Part of a small language model's weights: width 256.
MLP neurons of a small language model. Each row is named by its layer, matrix (gate and up: input weights) and neuron, and shows model dimensions 64-159. Each number is 200 + 30 x the weight over its row's rms, rounded and kept within 0 to 999. A neuron's up and down rows have the sign that makes its largest values positive.
After each neuron's rows, "fires after" lists the tokens most often just before its 100 highest values on Wikipedia text that the model never trained on. A number after a token or word is its count.

L2.gate622,216,164,251,236,204,184,211,211,183,254,130,180,208,187,238,223,164,225,217,222,146,235,185,233,91,162,168,217,199,208,229,189,190,204,170,205,182,199,183,194,202,221,211,259,113,180,242,184,229,265,172,186,174,227,244,208,226,243,220,187,227,181,196,148,211,180,219,152,182,157,181,169,124,210,205,171,219,252,145,203,209,195,234,189,238,192,202,133,188,186,186,203,163,230,201,189
L2.up622,213,233,211,262,148,115,264,251,206,223,172,187,184,215,179,236,129,213,240,171,195,211,173,191,117,153,211,193,207,193,224,160,140,181,159,232,219,193,175,195,179,236,173,272,189,208,194,151,214,200,196,222,218,189,211,241,202,234,228,168,244,217,177,147,179,154,199,149,202,193,110,175,127,172,165,209,177,255,154,189,210,195,189,192,213,206,194,182,170,238,221,194,166,165,147,220
fires after: " C" 26, " c" 22, " L" 9, " N" 8, " n" 5

L4.gate539,172,227,159,223,185,178,157,189,174,214,166,153,212,176,213,248,198,173,193,198,160,233,181,250,201,182,193,185,230,220,211,208,211,190,203,179,222,179,209,232,228,202,253,221,175,179,161,198,241,210,246,160,133,180,232,184,220,219,211,218,175,188,278,250,219,193,222,261,189,182,183,231,144,271,247,196,223,192,198,228,208,209,182,210,219,227,189,198,185,184,220,171,198,197,190,177
L4.up539,160,223,154,212,156,220,147,177,199,215,167,163,182,181,245,221,203,191,173,199,160,189,168,221,208,239,186,163,224,229,225,177,167,161,219,204,252,187,230,203,181,223,277,184,182,182,161,194,248,203,220,190,189,147,217,163,205,215,189,212,163,173,266,205,227,171,211,250,194,231,192,183,158,273,261,216,235,152,194,192,175,206,160,221,229,189,232,204,211,231,232,148,206,248,163,184
fires after: "\n" 39, " |" 21, " |\n" 9

L8.gate471,216,237,167,124,209,190,192,208,169,190,225,178,223,206,229,176,200,188,170,102,231,195,205,198,161,242,241,149,260,186,197,200,184,198,256,151,159,206,182,190,173,218,204,185,214,213,211,184,194,235,211,207,173,233,246,157,148,242,183,238,201,249,153,202,182,240,156,215,168,196,183,175,210,219,131,199,221,192,210,225,212,245,257,172,223,200,229,235,212,170,215,210,199,138,201,174
L8.up471,240,210,179,173,223,186,217,209,217,215,202,176,198,235,228,167,223,212,171,146,240,178,167,187,140,221,235,193,237,172,208,152,170,184,233,196,196,209,267,164,164,227,264,151,220,190,227,207,231,262,212,208,173,223,203,175,194,243,160,175,206,209,206,225,108,232,188,200,180,216,174,240,196,221,189,133,189,209,172,201,184,193,244,162,242,187,269,236,199,183,252,145,178,182,217,229
fires after: "1" 33, " " 19, "0" 9, "." 7, "3" 6, "2" 6

L5.gate215,205,148,200,228,206,236,160,244,190,151,199,204,214,217,212,205,276,187,197,215,216,194,174,196,211,165,178,207,228,208,199,189,214,155,174,192,219,247,187,192,209,162,210,170,183,207,196,181,157,175,227,216,194,211,217,258,143,277,209,229,216,191,204,241,223,233,158,230,246,167,196,220,168,174,215,177,217,197,183,197,194,216,204,172,201,230,237,238,230,190,161,195,149,169,240,201
L5.up215,209,182,213,209,209,251,213,194,195,169,234,248,275,227,202,185,209,209,197,192,224,197,185,226,189,186,215,194,212,191,220,204,176,214,219,200,198,257,198,181,165,185,199,165,184,181,199,224,200,233,189,205,177,196,210,229,175,283,170,177,220,176,229,234,243,231,183,167,251,206,195,176,144,147,229,193,184,237,165,218,154,232,237,158,214,244,285,224,229,181,161,211,185,136,199,207
fires after: " |" 62, " " 8, ";" 5

L6.gate413,188,189,212,196,167,196,164,210,177,192,207,176,200,202,234,230,245,148,204,189,131,217,162,210,188,223,251,199,213,197,131,172,240,206,205,201,190,194,209,219,238,200,237,234,202,188,202,217,243,223,246,177,178,183,200,164,151,231,196,194,239,232,206,244,160,226,196,221,192,201,250,184,164,162,242,129,228,268,221,181,217,205,182,177,230,172,186,133,222,206,194,211,227,145,203,152
L6.up413,181,183,182,176,231,224,218,238,186,183,235,213,174,214,249,195,240,183,211,203,178,183,168,241,203,220,181,234,227,188,177,209,212,192,183,201,162,188,221,234,188,205,234,144,236,221,232,180,221,168,164,188,198,190,205,149,189,217,168,255,200,238,165,196,144,250,162,220,154,198,174,169,237,191,234,160,168,176,263,175,163,207,194,234,212,225,126,167,199,234,158,264,242,177,236,226
fires after: "1" 55, " " 13, "9" 9, "0" 6

L5.gate581,128,177,163,185,157,196,174,234,211,206,235,148,215,203,224,210,217,166,205,160,224,244,225,157,200,204,218,222,193,222,217,230,227,167,199,164,218,223,257,248,201,236,201,205,174,215,213,219,238,211,242,242,193,177,210,179,185,222,232,215,287,226,237,213,196,219,196,248,170,206,250,191,183,200,208,197,224,177,252,180,238,128,139,146,197,210,157,207,217,210,184,194,191,206,192,171
L5.up581,162,227,158,185,200,188,176,214,192,197,213,221,165,183,206,157,184,157,218,180,226,254,194,160,247,199,160,244,198,213,227,245,158,195,169,135,169,160,234,213,200,207,230,170,220,228,187,186,199,219,245,203,174,185,174,165,225,168,173,220,268,196,162,203,159,271,172,227,243,228,200,209,255,174,173,182,184,200,239,178,166,195,155,234,202,202,176,222,150,223,204,247,233,198,186,202
fires after: "0" 44, "9" 26, "1" 14, "2" 9, "7" 4

L8.gate674,154,182,167,191,163,223,193,195,148,233,211,154,208,255,176,212,217,204,197,186,140,230,193,205,232,200,217,169,226,192,193,179,224,157,169,163,163,229,144,153,238,204,223,224,163,167,192,136,185,173,201,178,177,155,216,219,201,187,221,206,201,239,187,238,249,157,210,222,162,206,224,139,176,225,161,223,217,179,248,227,255,215,179,150,196,195,224,171,263,226,189,180,179,209,199,198
L8.up674,142,158,147,194,208,215,184,174,217,190,196,220,191,178,179,215,194,187,226,180,158,171,183,194,238,211,206,151,177,208,177,176,187,139,205,193,219,205,184,161,245,211,233,233,204,212,186,219,204,165,215,172,225,243,173,193,218,149,211,204,210,206,165,227,203,190,214,234,151,191,230,153,189,223,201,226,171,136,214,199,234,206,145,180,198,184,225,188,236,178,198,168,191,228,197,208
fires after: " |\n" 25, "1" 10, "\n" 8, "–" 6, "t" 5, "mp" 5

L6.gate129,168,200,174,177,228,265,246,182,228,244,203,163,241,220,217,222,268,205,210,185,204,238,190,148,184,182,181,194,228,199,224,208,262,203,244,242,216,198,211,163,208,164,226,174,184,217,229,140,177,197,259,196,178,212,216,176,235,199,208,175,189,183,244,235,246,121,200,215,191,211,183,180,137,204,185,161,208,207,185,197,182,193,155,169,207,177,198,191,176,160,168,162,171,252,243,198
L6.up129,187,226,167,175,219,223,244,178,245,260,232,166,217,230,186,227,266,223,181,179,207,217,215,175,198,153,164,216,211,210,245,218,231,219,182,244,180,181,200,179,174,158,214,154,233,233,219,128,182,163,207,173,173,220,167,162,241,199,163,235,191,130,200,222,243,110,184,216,167,241,170,164,180,190,203,145,162,191,235,185,162,157,166,217,259,201,184,211,187,176,189,167,161,203,227,220
fires after: "0" 28, "9" 14, " " 10, "|" 10, " |" 8

L8.gate327,227,154,171,154,147,231,186,269,233,214,202,144,191,196,238,231,203,214,174,169,182,181,236,245,246,196,150,184,229,254,113,213,201,222,191,222,243,216,218,191,186,224,206,267,174,195,193,198,189,255,232,180,190,168,227,200,196,222,173,236,211,239,205,162,213,192,183,233,187,227,269,199,200,177,201,227,193,221,222,154,208,162,206,159,199,198,167,160,196,236,255,231,146,209,194,207
L8.up327,255,164,187,128,216,247,211,188,206,217,193,176,190,218,197,220,193,243,207,182,238,214,193,251,209,144,181,155,175,186,200,200,193,164,230,183,191,252,228,122,157,193,229,187,213,218,236,192,222,194,177,165,178,183,167,234,255,205,193,272,175,234,188,197,226,217,237,213,215,186,194,156,208,212,180,243,175,207,224,182,202,174,164,206,186,265,159,217,182,237,208,167,132,169,175,202
fires after: "0" 26, "1" 22, " " 21, "9" 19, "|" 6

L8.gate620,211,196,245,183,139,194,205,213,161,159,235,141,222,199,221,215,186,166,195,172,149,244,178,207,191,190,210,235,195,124,169,215,206,238,245,185,138,226,165,140,221,277,192,211,186,161,223,212,117,142,241,163,233,200,212,211,149,206,206,215,202,218,221,178,162,249,148,258,230,191,212,183,201,179,203,217,167,200,265,219,236,216,201,174,174,212,219,175,214,157,233,210,220,227,209,202
L8.up620,201,170,236,182,198,226,208,204,141,174,216,170,215,163,226,231,169,126,174,234,126,260,167,176,242,179,191,230,228,197,179,187,191,183,205,151,176,194,162,153,180,171,224,196,182,186,228,225,170,191,228,198,226,204,217,243,161,156,189,188,192,246,161,174,193,180,197,275,187,221,191,175,206,213,221,237,160,174,236,159,226,176,157,177,196,196,206,164,225,172,250,175,224,185,167,232
fires after: "\n" 53, ")\n" 11, " " 8, "3" 7, "4" 5, "0" 4

L8.gate689,240,210,278,189,214,199,215,192,179,271,230,190,224,240,218,153,197,259,177,159,203,177,219,208,119,246,159,243,186,170,193,222,176,212,308,175,198,214,200,184,160,181,175,203,210,131,218,128,217,228,153,206,166,220,248,120,182,196,196,225,246,168,233,253,175,191,202,168,169,234,247,198,181,190,167,169,226,191,243,233,219,211,217,167,216,166,207,212,177,203,192,167,219,186,190,197
L8.up689,258,191,255,219,201,209,238,217,233,226,209,202,174,216,222,191,219,177,147,142,221,176,189,186,126,219,203,225,174,146,203,194,189,183,228,213,228,193,201,175,146,176,209,200,205,199,248,189,197,219,211,239,206,216,258,153,196,224,182,244,201,203,278,195,185,197,196,199,171,214,236,234,164,188,192,170,245,213,261,218,191,169,224,179,240,133,255,213,212,215,213,157,255,219,211,167
fires after: "1" 29, "0" 18, "2" 9, "." 7, "6" 6

L5.gate27,170,136,249,196,197,203,192,166,154,181,195,227,222,214,206,175,206,231,196,216,183,203,195,226,204,245,211,151,172,227,197,184,199,165,225,193,230,230,207,222,232,246,145,225,173,194,239,224,198,186,200,221,200,189,248,200,263,196,211,172,228,172,168,184,230,189,225,182,214,185,185,237,204,212,190,198,256,143,216,179,207,198,231,147,182,145,203,157,209,205,190,178,189,156,196,202
L5.up27,226,155,200,166,155,189,166,179,286,174,157,220,172,165,230,218,241,186,189,216,170,190,178,167,204,246,188,205,178,206,170,252,222,146,226,161,200,186,179,224,224,210,241,198,206,229,220,189,235,173,190,199,215,229,188,205,216,147,198,175,198,235,191,130,212,122,183,244,147,184,211,180,189,210,215,188,185,195,196,168,221,233,182,195,241,173,186,175,199,154,193,143,220,168,132,223
fires after: "\n" 29, "1" 16, "9" 13, "0" 6, ")\n" 5

L6.gate358,213,168,188,187,219,165,197,207,178,212,205,194,221,162,223,241,217,160,235,192,227,186,235,187,169,184,200,209,200,186,192,202,206,147,180,211,187,246,201,137,212,168,199,188,184,188,223,203,149,197,223,222,177,194,240,242,146,177,235,229,180,196,242,245,136,180,154,173,226,158,190,191,211,192,146,196,242,243,205,199,190,194,220,189,160,166,268,175,226,191,163,213,171,175,197,194
L6.up358,236,164,222,190,202,207,194,196,212,233,209,204,195,195,192,223,203,169,228,167,244,152,233,158,193,165,185,243,207,190,177,201,218,141,196,206,171,263,191,159,175,166,210,165,206,188,247,212,151,198,201,218,221,204,244,262,143,176,258,229,175,194,253,213,167,200,176,154,180,173,175,218,220,200,166,253,211,244,207,196,195,180,199,202,174,207,273,197,221,189,188,234,141,220,211,202
fires after: " " 56, "4" 7, "1" 6, "5" 5, "6" 5, "0" 4

L6.gate676,202,242,175,139,179,210,162,175,233,227,155,195,204,202,230,251,185,197,200,181,181,209,231,227,215,204,193,144,213,236,214,196,240,192,171,226,176,256,236,161,210,235,219,203,203,193,203,185,150,225,203,176,184,159,242,214,190,215,219,220,211,185,227,236,172,210,258,202,229,194,209,243,200,274,156,156,178,196,221,178,161,168,179,194,228,133,219,174,225,234,179,199,195,222,219,196
L6.up676,217,241,137,135,206,219,194,182,245,190,210,212,267,187,218,260,189,217,174,198,204,197,201,251,219,183,168,170,248,211,245,176,184,222,179,249,185,240,213,160,182,192,231,177,237,241,209,174,172,198,172,148,177,168,208,190,201,251,186,227,164,210,193,266,235,198,242,234,237,225,199,199,204,217,226,157,158,218,225,172,168,178,141,216,240,204,173,224,184,232,198,162,170,202,227,229
fires after: "0" 23, "9" 21, " |" 16, " " 14, "–" 7, "1" 6

L5.gate391,215,187,187,159,157,203,156,202,172,209,226,173,212,231,186,191,181,207,197,175,201,270,184,222,191,212,190,177,253,226,238,197,217,181,171,205,206,210,151,203,192,167,205,219,116,232,195,179,178,234,198,197,197,156,249,225,141,262,178,227,220,200,198,204,181,181,179,210,204,230,216,208,182,164,253,200,178,257,173,207,207,229,192,148,249,158,280,165,189,178,189,201,148,165,203,214
L5.up391,240,177,236,207,230,227,185,161,250,214,217,211,210,233,223,173,214,198,157,166,217,195,193,247,188,242,250,241,207,209,242,190,202,159,239,192,186,191,179,179,193,200,183,227,142,243,250,186,141,224,186,153,181,192,233,211,173,248,155,226,212,160,238,263,200,183,253,195,223,183,218,188,202,187,228,221,225,226,164,258,206,231,173,153,181,258,231,221,201,145,171,179,185,166,241,228
fires after: " " 61, " |" 9, "." 9

L4.gate406,181,193,199,217,171,211,207,199,177,182,176,184,226,201,212,219,198,189,206,233,216,198,194,237,161,214,221,190,228,161,185,175,158,190,252,202,256,205,174,148,221,216,229,216,176,220,137,230,181,239,259,168,171,182,224,204,180,250,203,192,168,239,246,237,204,221,193,233,210,178,228,196,144,234,219,194,215,176,149,193,189,201,186,190,186,185,190,180,197,184,210,141,197,185,202,192
L4.up406,210,197,201,241,237,199,245,180,227,208,183,254,199,249,222,158,167,236,197,191,255,143,170,220,179,230,232,192,225,181,220,116,113,226,207,195,221,185,133,189,158,211,189,189,198,245,189,201,185,229,195,212,206,187,193,189,180,223,168,173,185,212,213,222,190,238,187,184,238,215,208,153,185,181,245,185,184,211,161,187,181,231,174,229,211,244,212,200,197,248,214,181,250,165,217,256
fires after: " |" 36, " " 31, "u" 8, "1" 7

L6.gate700,174,242,198,158,185,197,166,230,173,208,206,135,182,240,201,260,178,169,229,171,208,224,219,229,168,204,212,217,182,214,208,251,273,229,178,171,180,222,179,222,214,197,191,199,167,241,211,188,292,185,188,200,205,184,253,209,192,224,253,246,206,201,225,173,130,191,165,209,179,205,173,178,189,164,221,208,187,227,209,293,204,176,166,196,230,222,239,191,231,213,161,219,228,132,197,142
L6.up700,185,219,175,193,228,220,178,179,152,179,168,155,190,192,213,184,185,174,204,215,201,191,236,257,217,193,175,204,187,243,239,234,235,180,226,147,168,150,252,218,214,240,266,164,237,234,232,156,231,182,172,227,194,207,252,142,177,202,208,236,188,230,216,202,132,213,188,231,201,172,160,212,227,169,191,207,179,189,273,246,182,164,169,234,228,205,208,221,205,240,192,240,219,171,214,228
fires after: "0" 52, " as" 25, "9" 8, "2" 5, " As" 4

L8.gate237,261,189,217,172,225,220,247,212,196,190,240,178,219,158,213,207,203,169,172,133,223,208,208,171,171,191,161,221,211,201,206,203,192,217,208,219,170,261,203,163,162,222,208,184,237,151,207,160,187,190,141,180,145,160,253,156,207,199,168,159,222,178,228,239,190,217,201,216,145,218,190,214,190,268,183,175,176,247,157,214,232,212,170,183,201,157,185,246,160,203,201,197,212,215,169,197
L8.up237,224,180,206,196,241,179,244,196,157,193,200,194,187,186,236,232,185,156,172,170,203,152,200,146,169,193,166,174,220,195,206,200,172,198,219,234,163,240,160,141,164,198,176,163,212,161,215,191,173,208,163,159,214,192,196,193,192,199,180,185,185,167,229,232,223,189,145,208,166,209,216,202,211,251,177,232,177,192,147,241,197,228,226,179,200,167,275,205,193,191,217,159,223,225,176,181
fires after: "2" 27, " " 26, "1" 12, "–" 8

L4.gate207,203,166,160,222,176,217,163,259,198,200,226,166,182,204,230,204,228,159,225,177,200,201,249,233,173,195,186,119,207,188,199,235,222,187,194,158,212,228,247,203,211,215,172,191,161,214,176,207,206,145,248,216,216,286,210,225,157,198,226,250,232,189,226,184,179,215,243,247,213,153,225,248,224,150,186,245,191,178,236,222,215,182,180,211,159,219,182,255,190,184,162,169,225,192,225,211
L4.up207,189,203,186,194,151,181,197,194,228,174,222,162,206,204,176,177,205,184,170,174,240,253,246,167,198,161,164,248,164,199,221,236,264,241,187,164,207,208,287,180,184,195,216,173,170,172,191,223,258,188,184,178,216,228,150,188,220,180,209,172,240,204,202,189,216,232,181,233,190,215,239,163,237,235,240,214,211,251,188,192,215,194,210,205,210,208,150,187,169,225,217,200,217,213,184,252
fires after: "3" 12, "f" 11, "7" 9, "ember" 9, "0" 8, "6" 7

L8.gate196,217,189,222,134,201,212,176,163,212,133,188,191,214,176,297,153,221,242,211,231,199,222,179,204,207,214,200,219,257,182,138,157,199,186,229,202,211,241,209,195,204,210,157,185,173,206,226,202,169,158,184,192,175,230,186,220,98,181,208,199,190,179,231,167,210,206,177,203,208,170,211,154,182,205,224,144,202,239,204,229,228,193,230,140,244,169,196,252,208,153,232,202,136,153,226,206
L8.up196,217,173,160,177,204,204,188,170,219,167,199,204,191,229,219,209,185,220,221,223,190,232,192,194,212,229,197,175,229,168,176,182,208,143,216,189,221,210,172,186,189,155,174,211,164,217,252,230,160,142,160,185,209,246,213,235,192,177,221,199,209,231,235,157,251,204,231,185,188,204,225,197,190,164,185,154,222,225,197,239,220,208,258,146,227,165,224,210,246,148,151,185,101,209,204,202
fires after: "," 34, "9" 9, "6" 6, "2" 6, "3" 6

L5.gate256,192,186,215,218,125,210,146,190,174,245,183,185,233,200,171,173,219,163,184,166,174,184,182,208,153,156,231,163,200,195,233,224,190,142,205,201,208,228,186,219,233,236,197,212,184,176,213,156,180,186,247,148,199,258,260,167,204,137,251,191,222,185,208,220,224,197,207,223,173,188,212,254,205,244,199,214,203,151,212,204,230,211,183,190,201,208,189,179,240,181,223,187,170,160,178,209
L5.up256,231,205,144,236,156,160,175,213,202,221,217,224,210,182,166,191,198,165,161,167,180,184,199,175,198,165,152,164,179,174,230,264,205,162,197,242,227,185,187,182,178,218,226,159,205,192,165,202,181,144,237,167,233,233,226,164,189,146,182,197,191,188,164,209,184,228,178,217,197,224,195,262,255,235,166,235,198,163,218,159,210,177,190,235,202,169,222,209,229,194,207,245,225,168,156,198
fires after: "1" 23, "7" 10, "5" 9, " |\n" 9, "2" 8, "3" 6

L8.gate637,221,200,207,186,183,170,224,180,200,188,209,209,238,209,205,232,221,188,213,200,177,172,219,266,198,178,181,195,220,188,211,237,218,201,200,238,166,256,237,181,194,215,182,202,164,213,168,202,185,272,201,146,185,125,183,205,171,257,168,215,201,219,190,269,225,170,197,196,242,191,271,224,190,243,225,163,251,257,202,198,165,175,204,170,205,215,197,202,167,213,154,162,190,186,209,191
L8.up637,215,203,179,161,225,242,221,176,228,245,179,151,151,190,180,219,214,249,207,161,161,210,215,203,186,141,147,208,179,272,223,256,236,222,224,234,119,198,190,177,174,187,237,208,162,242,231,148,201,184,177,183,192,266,185,146,191,189,195,228,185,241,199,204,235,197,226,224,226,204,227,159,165,166,212,186,176,201,223,196,178,187,106,216,218,227,154,190,204,230,142,206,114,254,220,215
fires after: "0" 33, " " 22, "9" 17, "|" 9

L5.gate529,188,246,229,197,159,185,197,232,199,228,164,192,250,152,195,243,200,175,216,189,191,207,236,191,217,216,178,184,232,200,162,173,221,150,237,214,275,253,191,172,200,239,196,224,166,156,178,199,155,171,278,181,214,148,166,183,179,154,207,200,193,228,252,197,212,220,194,253,187,192,198,212,180,238,230,236,256,226,221,162,191,191,189,147,148,181,253,149,245,201,207,170,150,171,211,194
L5.up529,170,236,234,220,182,186,221,215,184,216,195,190,221,164,188,241,198,162,188,182,211,164,270,200,238,186,178,200,234,206,176,191,190,113,188,224,261,207,217,170,181,201,256,209,165,174,177,183,152,164,213,159,233,210,166,199,178,143,168,205,190,220,202,140,206,227,176,236,194,188,185,227,151,222,210,249,231,206,217,223,214,193,192,149,152,205,283,152,240,167,222,176,186,160,242,204
fires after: " " 43, " |\n" 35, "1" 19

L8.gate265,194,194,220,178,188,207,158,161,182,172,244,178,228,254,241,169,200,219,191,248,221,230,183,206,218,226,255,213,262,164,201,204,169,232,224,197,215,197,215,182,181,231,192,189,201,175,238,214,159,216,213,216,222,158,217,146,166,245,193,153,246,189,273,208,186,220,226,190,223,217,218,260,166,162,192,148,213,173,216,225,218,199,214,180,180,139,214,212,232,209,228,184,226,181,173,229
L8.up265,218,208,173,170,213,207,230,221,201,230,226,217,218,214,242,188,208,181,193,206,160,178,200,132,211,171,151,244,243,209,202,189,209,148,196,194,201,258,223,193,165,161,216,205,198,210,265,200,177,166,184,170,207,216,207,237,148,177,233,204,211,204,215,177,204,193,174,143,178,194,184,182,200,200,205,224,179,238,195,208,234,215,204,118,223,220,249,167,225,194,182,187,203,212,197,191
fires after: "1" 18, "0" 16, "9" 15, "2" 9, "4" 9, "6" 7

L5.gate450,215,223,145,180,163,229,188,204,189,237,204,141,219,193,210,211,185,185,165,192,196,261,190,208,214,217,195,202,219,223,242,178,190,165,195,199,220,200,239,234,181,198,197,205,204,207,190,213,231,200,216,224,197,156,261,165,151,198,196,202,202,241,214,256,231,150,217,242,165,224,251,216,209,201,224,217,216,214,218,158,190,192,188,205,294,128,206,213,188,164,172,129,176,243,127,158
L5.up450,195,153,189,222,202,173,176,218,209,213,170,211,236,206,198,142,185,223,196,163,220,211,201,199,187,195,161,225,186,203,141,192,195,254,201,159,169,208,204,216,196,191,219,188,217,236,182,210,196,214,190,197,183,183,181,206,217,211,205,211,215,186,163,213,109,206,150,214,207,169,192,179,194,184,174,194,112,239,213,139,211,213,178,189,209,207,135,217,172,222,220,173,216,151,197,199
fires after: "|" 42, "2" 26, " |" 7, "0" 4

L8.gate22,224,164,222,151,210,240,214,176,184,222,199,153,198,202,194,214,260,223,207,199,180,208,192,184,175,162,201,186,222,235,193,216,240,211,198,200,198,235,189,209,206,201,255,166,164,198,206,165,191,154,200,224,159,171,238,158,154,164,217,217,175,232,250,198,162,225,198,220,193,180,185,168,157,187,187,194,188,218,230,186,228,208,162,183,177,187,182,189,211,172,180,223,168,238,213,194
L8.up22,215,189,178,148,212,242,232,177,223,241,189,147,198,198,181,204,230,221,185,177,137,212,224,151,204,172,145,181,185,211,186,230,206,259,184,192,168,184,157,183,196,163,230,199,247,222,197,189,213,194,195,204,207,222,240,151,195,158,193,216,193,241,195,174,196,189,220,222,152,211,179,149,198,166,218,182,159,222,216,157,194,217,180,209,178,177,139,194,228,205,200,200,161,230,210,191
fires after: "9" 26, "0" 21, "–" 16, " " 12, "|" 7, "1" 5

L2.gate560,144,186,250,178,191,211,238,148,171,163,145,204,236,190,253,202,211,218,198,263,223,209,213,230,216,209,181,163,137,180,186,208,253,255,148,228,213,178,215,202,210,185,196,221,165,177,215,191,216,230,211,164,244,185,214,196,170,239,210,203,197,187,209,171,247,169,172,229,243,156,198,206,149,233,195,197,254,219,155,223,217,209,212,203,205,216,241,168,208,144,180,162,171,248,245,165
L2.up560,187,183,177,206,219,260,185,265,187,220,140,211,177,200,198,227,173,226,214,184,159,191,211,193,197,224,196,208,154,237,222,169,184,150,206,200,195,192,166,193,213,221,213,227,149,178,182,190,218,215,197,208,237,262,184,196,219,207,187,259,201,143,169,127,278,201,181,231,214,149,183,191,205,203,221,237,212,204,151,258,218,178,183,206,213,207,197,179,166,199,207,181,194,192,174,182
fires after: " N" 18, " L" 15, " H" 15, " h" 8, "l" 6, " M" 6

L6.gate76,219,192,205,191,127,218,207,208,148,217,188,143,218,166,219,226,222,220,234,179,175,198,199,172,175,174,220,171,211,198,212,191,210,160,259,198,265,208,252,217,204,211,230,204,170,157,143,152,165,187,312,190,174,188,162,183,202,171,238,230,198,229,237,228,223,179,219,234,152,188,199,195,171,234,196,210,235,153,199,202,230,160,196,145,198,230,224,214,187,161,196,163,203,217,215,170
L6.up76,188,188,170,170,202,248,181,202,239,235,221,152,206,138,227,237,211,147,140,152,180,186,205,210,213,228,195,166,179,209,235,163,162,146,242,204,240,153,190,234,156,189,227,145,203,182,198,192,148,175,260,179,157,192,225,175,185,219,214,208,197,237,204,241,253,171,213,233,174,204,231,154,178,240,160,235,217,148,234,214,197,154,218,211,192,234,247,216,224,122,225,198,175,220,178,196
fires after: "\n" 29, " |\n" 21, "1" 12, " " 11, "7" 6

L6.gate289,199,196,198,216,170,219,202,208,244,217,208,184,171,184,217,236,200,236,227,232,156,188,189,185,165,154,242,197,153,216,209,194,201,184,188,219,224,250,210,127,204,250,170,220,125,208,180,155,194,296,223,208,183,232,154,180,203,245,172,256,166,211,195,257,238,212,215,210,204,189,275,172,172,163,222,216,198,214,206,209,185,152,153,171,189,185,194,196,209,263,172,184,208,208,185,198
L6.up289,188,237,162,202,204,247,194,173,202,194,192,202,206,129,186,266,171,236,190,216,203,199,189,229,202,184,183,217,208,228,240,193,201,212,220,208,190,239,228,134,187,216,209,176,190,221,207,157,186,230,209,164,160,215,182,197,219,226,161,207,159,215,174,263,221,208,249,225,232,219,216,179,218,161,223,177,184,215,256,210,155,230,125,207,212,168,172,189,179,226,177,201,215,156,198,245
fires after: "|" 25, " " 25, "0" 18, " |" 7, "ep" 4

L2.gate485,174,170,169,173,201,217,166,216,170,216,154,206,214,172,177,184,198,163,241,204,243,247,199,246,188,186,180,154,157,148,153,190,224,227,163,186,161,281,210,186,235,151,233,212,180,152,212,224,239,240,206,198,187,181,211,215,204,204,232,192,215,209,212,179,254,205,241,176,174,200,225,170,185,245,203,125,211,222,144,161,260,178,207,173,147,187,229,183,176,191,210,140,174,251,173,190
L2.up485,190,164,132,245,195,242,190,201,230,231,102,226,192,184,130,215,179,238,192,201,209,184,200,231,235,184,163,180,197,211,221,194,176,168,205,244,197,229,194,202,192,225,214,201,134,221,210,204,203,247,212,199,197,220,157,153,185,237,193,218,264,210,204,153,193,169,147,202,202,176,229,220,205,232,215,210,160,145,182,174,225,181,123,227,164,174,179,190,175,235,223,215,153,230,190,222
fires after: " p" 14, " H" 14, " c" 13, " C" 11, " h" 11, " b" 9

L5.gate644,241,128,183,186,194,187,133,199,174,217,222,197,230,258,222,201,234,256,181,201,217,178,169,238,182,204,172,202,200,167,189,153,202,178,232,222,218,240,241,166,214,203,156,161,158,167,266,182,134,164,195,214,194,156,221,245,164,242,206,233,178,151,214,249,215,209,261,207,247,202,195,239,196,222,236,194,228,207,145,164,195,227,231,214,197,195,235,217,201,144,180,196,200,212,238,182
L5.up644,242,155,199,203,193,169,197,163,188,202,251,214,228,237,163,176,199,268,164,214,232,185,232,220,172,192,175,189,189,197,230,193,188,177,248,159,185,228,215,185,192,200,170,166,171,161,238,151,181,128,190,176,230,190,198,257,189,198,199,197,219,183,189,187,202,165,242,235,186,220,193,195,206,211,216,229,251,173,210,176,203,230,196,173,189,173,219,201,218,139,148,179,194,225,222,126
fires after: " " 60, " (" 17, "2" 6, "1" 5

L5.gate307,146,206,181,203,189,235,162,189,147,185,233,186,233,218,200,240,217,212,204,217,196,194,192,202,167,191,206,197,234,183,230,198,164,170,223,184,182,226,216,171,196,141,211,186,165,218,221,177,215,233,282,166,202,188,218,187,131,209,256,194,183,190,262,212,268,211,187,218,215,149,210,221,206,184,254,203,207,242,214,236,180,178,131,199,234,199,262,184,177,144,177,179,192,198,206,216
L5.up307,197,228,143,181,208,234,190,158,213,174,251,224,227,219,209,198,184,231,197,219,227,181,200,203,159,243,192,178,243,150,237,223,135,194,243,226,199,211,201,147,162,163,245,185,166,236,220,167,195,249,239,186,220,216,257,169,124,206,220,182,143,162,208,196,255,208,196,193,206,190,185,194,232,166,206,216,205,240,186,251,163,207,150,187,221,169,278,229,217,155,165,204,204,204,174,218
fires after: " " 30, " on" 16, "." 8, " April" 7, " On" 7, "," 6